Part of a small language model's weights.
Size: 9 layers, width 512, 6 heads of 64, MLP 2048 tanh GELU, vocabulary 50257, 52.8M parameters.
Architecture: LayerNorm before each block, learned positions, biases, tied embeddings.
Training: a variant of Muon for these matrices, 1271M tokens, 10729 steps.
MLP neurons of a small language model. Each row is named by its layer, matrix (down: output weights) and neuron, and shows model dimensions 186-313. Each number is 128 + 24 x the weight over its row's rms, rounded and kept within 0 to 255.
After each neuron's rows is what it responds to, as a language model described it from the Wikipedia text at the highest values.

L2.down1515 [134 154 161 118  96 119 121 100  96 109 119 107 121  61 128 135 172  79 112 130 154 123 175 137 123 127 177 139 159  93 140 149 111 151 120 119 166 146 134 118 110 173 151 160 112 151 101 151 100 130  99 110 133 131 113  88 141 144 135 171 147  97 133 114 112 131 102 151 103  86 148 146 132 150 142 110 145 139 143  71 120 148 167 113  89 137 135  91 122 134 123 119 103  92 117 118 165 125  82 119 185 119  93 125 122 123 125 157 122 132 147 131 121 109  89 108 183 154 154 158 130  86 128 118 139 143 112 107]
Words that point to a further or different member of a set, such as fellow, other, another, also, former, remaining, else.

L4.down1707 [154 127 144 155 137 129 108 142 161 100  99 160 110 126 147 174 140 161 150 119 143 121 118 106 125 165 144 136 116 125 144 137 109 150 133 113 153 122 115 112  98  93 196 107 117 110 130 114 163 104 162  94 152 136 153 143 136 151 104 178 141 163 167 147  90 123 131 151 123 154 151 186 105 130  55 139 137 115 120 119  92 124 148 106 108  86 140 115 109 150 151 170 114 177 135 118  83 129 135  86 106 110  89 154 102 129 168 129 103 112  82 100 138 117 110 151 144  79 153 126 129 156  98 134 108 131 164 136]
Tokens inside multi-word or multi-piece proper names, mostly places and sports clubs in results tables (E-ibar, Villarreal, Papua New), plus the word piece "al" (Thessalian, premenopausal).

L4.down274 [132 128 148 116 121 118 137 122 122 114 151 119  79 136 138 114 138  87 104 143  80 142 132 115 127 127 139 148 115 144 142 123 136 104 157 114 147 126 153 153 116  89 127 133 114 118 116 163 134  93 136 111 142 120  96 149 107 143 167 132 124 119 108 117 102 131  78 112 131  96 115 119 152 119 152 162 133 126 116 181  90 122 113 118 131 167 145 123 142  96  57 137 150 152  79 103 122 142 126 135 103 148 124 128 147 144 100 105 100 133 150 114 114 158  95 136 121 133  97 140  82 167 142 121 123 127 136 113]
Mostly "and" right after a comma or semicolon, joining clauses or list items in prose; also table separators (|, /) and "son of".

L2.down880 [130 127 117 137 110 129 113 114  68 130 120 168  90 146 141 127 110 118 146 126 139 135 136 150  99  99 138  95 111 134  92  99 125  89 112 127 104 115 150 175  74 103 139 146 157  74 140 162 142 124 119 157 111 149  92 111 104 124 139 126  98 128 128 180 124 109 134 150 117 113 169  97 121 158 117 173 158 107 114 120 118 134 147  96 119  87 133 133 128 122 167 100 120 118 148 158 155 154 153 138 127 100 117  92 123 130 121 118 122 166  68 115  96 131 112  90 158 139 123 150 145 132 111 136 144 129 115 154]
Word-piece fragments of a vowel plus l inside rare names, taxa and technical terms, e.g. Neom-phal-ius, k-cal, Squ-al-odon, Er-rol, Jol-ien.

L3.down713 [164 154 106 127 121 101 110 101 120 174  88 147 131 151 107 159  95 135 134  97 121  90 148 125 150 115 104 136 166 148 137 103 105 117 154 148 114 153 126 102 126 132 141 104 156 121 114 152  94 133 128 129 148 138 104 113 124  99 134 140 149 144  86 109 129 105 115 141 146 108 119 133 167 123 109 118  99  85 103 132 123 123 103 108 121 148 223 125  92 123 112 103 150 138 192 123 110 141  85 116 119 144 155 102  99 102 105 141 137 141  80 130 143 109 119 102 101 147 132 104 134 147 140 145 102 159 132 107]
Fires on " and" (sometimes as, with, or) right after a comma, joining clauses or ending lists, as in ", and the median income"; also on first-column table headers such as Year, Title, Years.

L2.down1886 [109 132  96 108 159 135 160  99  85 134 145 169 119 116 104 114 138  98 111 165  92 139 108 140  86 113 117 138 153 110 151 133 110 157 128 119 163 156 125  96 141 120 142 135 121 111 117 163 119 111 139 152 116 145 131 107  94  85 129 114 131 138 155 113 102 152  85 134  97 126 126 133 145  99 145 108 114 106 128 128 123 117 134 108 135 158 150 133 101 151 159 104 163 104 129 130  90 147  96 157 134  88  83  96 156 150 118 117  95 133 101 159 151 125  77 138 151 120 165 113 141 105 137 144 121 118 109 128]
The word "and" (also while, but, &, or) joining phrases or clauses, e.g. "two-and-a-half", "1980 and 1981"; also "and" inside names like Garand.

L3.down868 [110 145 134 100 132 156 101  98 141 185 118  91 141 128 123 136 105 159 117 124 167 142 129 139  85 152 110 118 170 112  66 115 118 102 132 103 126 109 103 129  88 129 153  99 158  96 116 111 133 157 121  89 120 129 149 110  88 114 105 158 135 138 139 150  66 110 113 142 119 111 126 146 103 110 119 115 133 108 157  94 134 131 138 128  96 103 105 134 161  91 135 136 130 155 151 137  91 124 171 119 140  97 126 201 149 147 114 137 134 110  91 153 130 115 140  75 129 147 163 148 137 141 112 163 139 126 109 116]
Second words of football club names (United, Town, Athletic, Rangers, Wednesday) plus cell separators and section words (Club, International, Group B) in sports-stats tables and headings.

L3.down1866 [113 114 133 125 117 146 166 142 147 145 159 128 104 142 118 101 130 152 115 134 133 136 119 175 115 125 151 133 110 169 161 143 128  96 147 131 120  70 101 109 121  66 145 126 148 122 146 172 147 103 142 112 122 121 122  89 117  96 106 129 147 100 180  96 131 167 139 160 153 175 117 161 145 155 134 144 120 134 167 125 145 153 181 139 136 147 102 131 111 121 114 113 153 118 133 107 127  96  40  82 188 108 153 169 160 138 129 114 129  64 162 141 110 157 121 141 113 165 133 146 109 140 134 153 135 104 103 153]
Fires on the second part of a coordination, mostly "and" between paired items, or words right after it like other, also, occasionally, subsequently, plus hyphenated chemical or numeric name pieces.

L4.down515 [ 95 124 132  94 142  90 169 109 133 148 138 147 118 105 129 199 132 106 148 100  98 122  70  95 127 140 120 136 141 109  93 142 140 118 163 133 114 120  75 125 152 126 138 148 114 149  95 137 128 152 127 114 148 144 151 157 121 137 121 122 171 159 128 166 111 168 175 172 129 133 148 137  58 151 146 103 124 139 139 113 108 113 150  79 135 140 128 151 151  83 154 132 160 154 104  98 148 129 127 143 130 124 138  91  91 114 106 112 121  91  97 117 145 141 121 144 118 147 124 125 139 174 158 108 124 115 107 124]
Second members of pairs or series, such as not or less after "if/or", ordinals like third or second, and -ing endings in verb lists.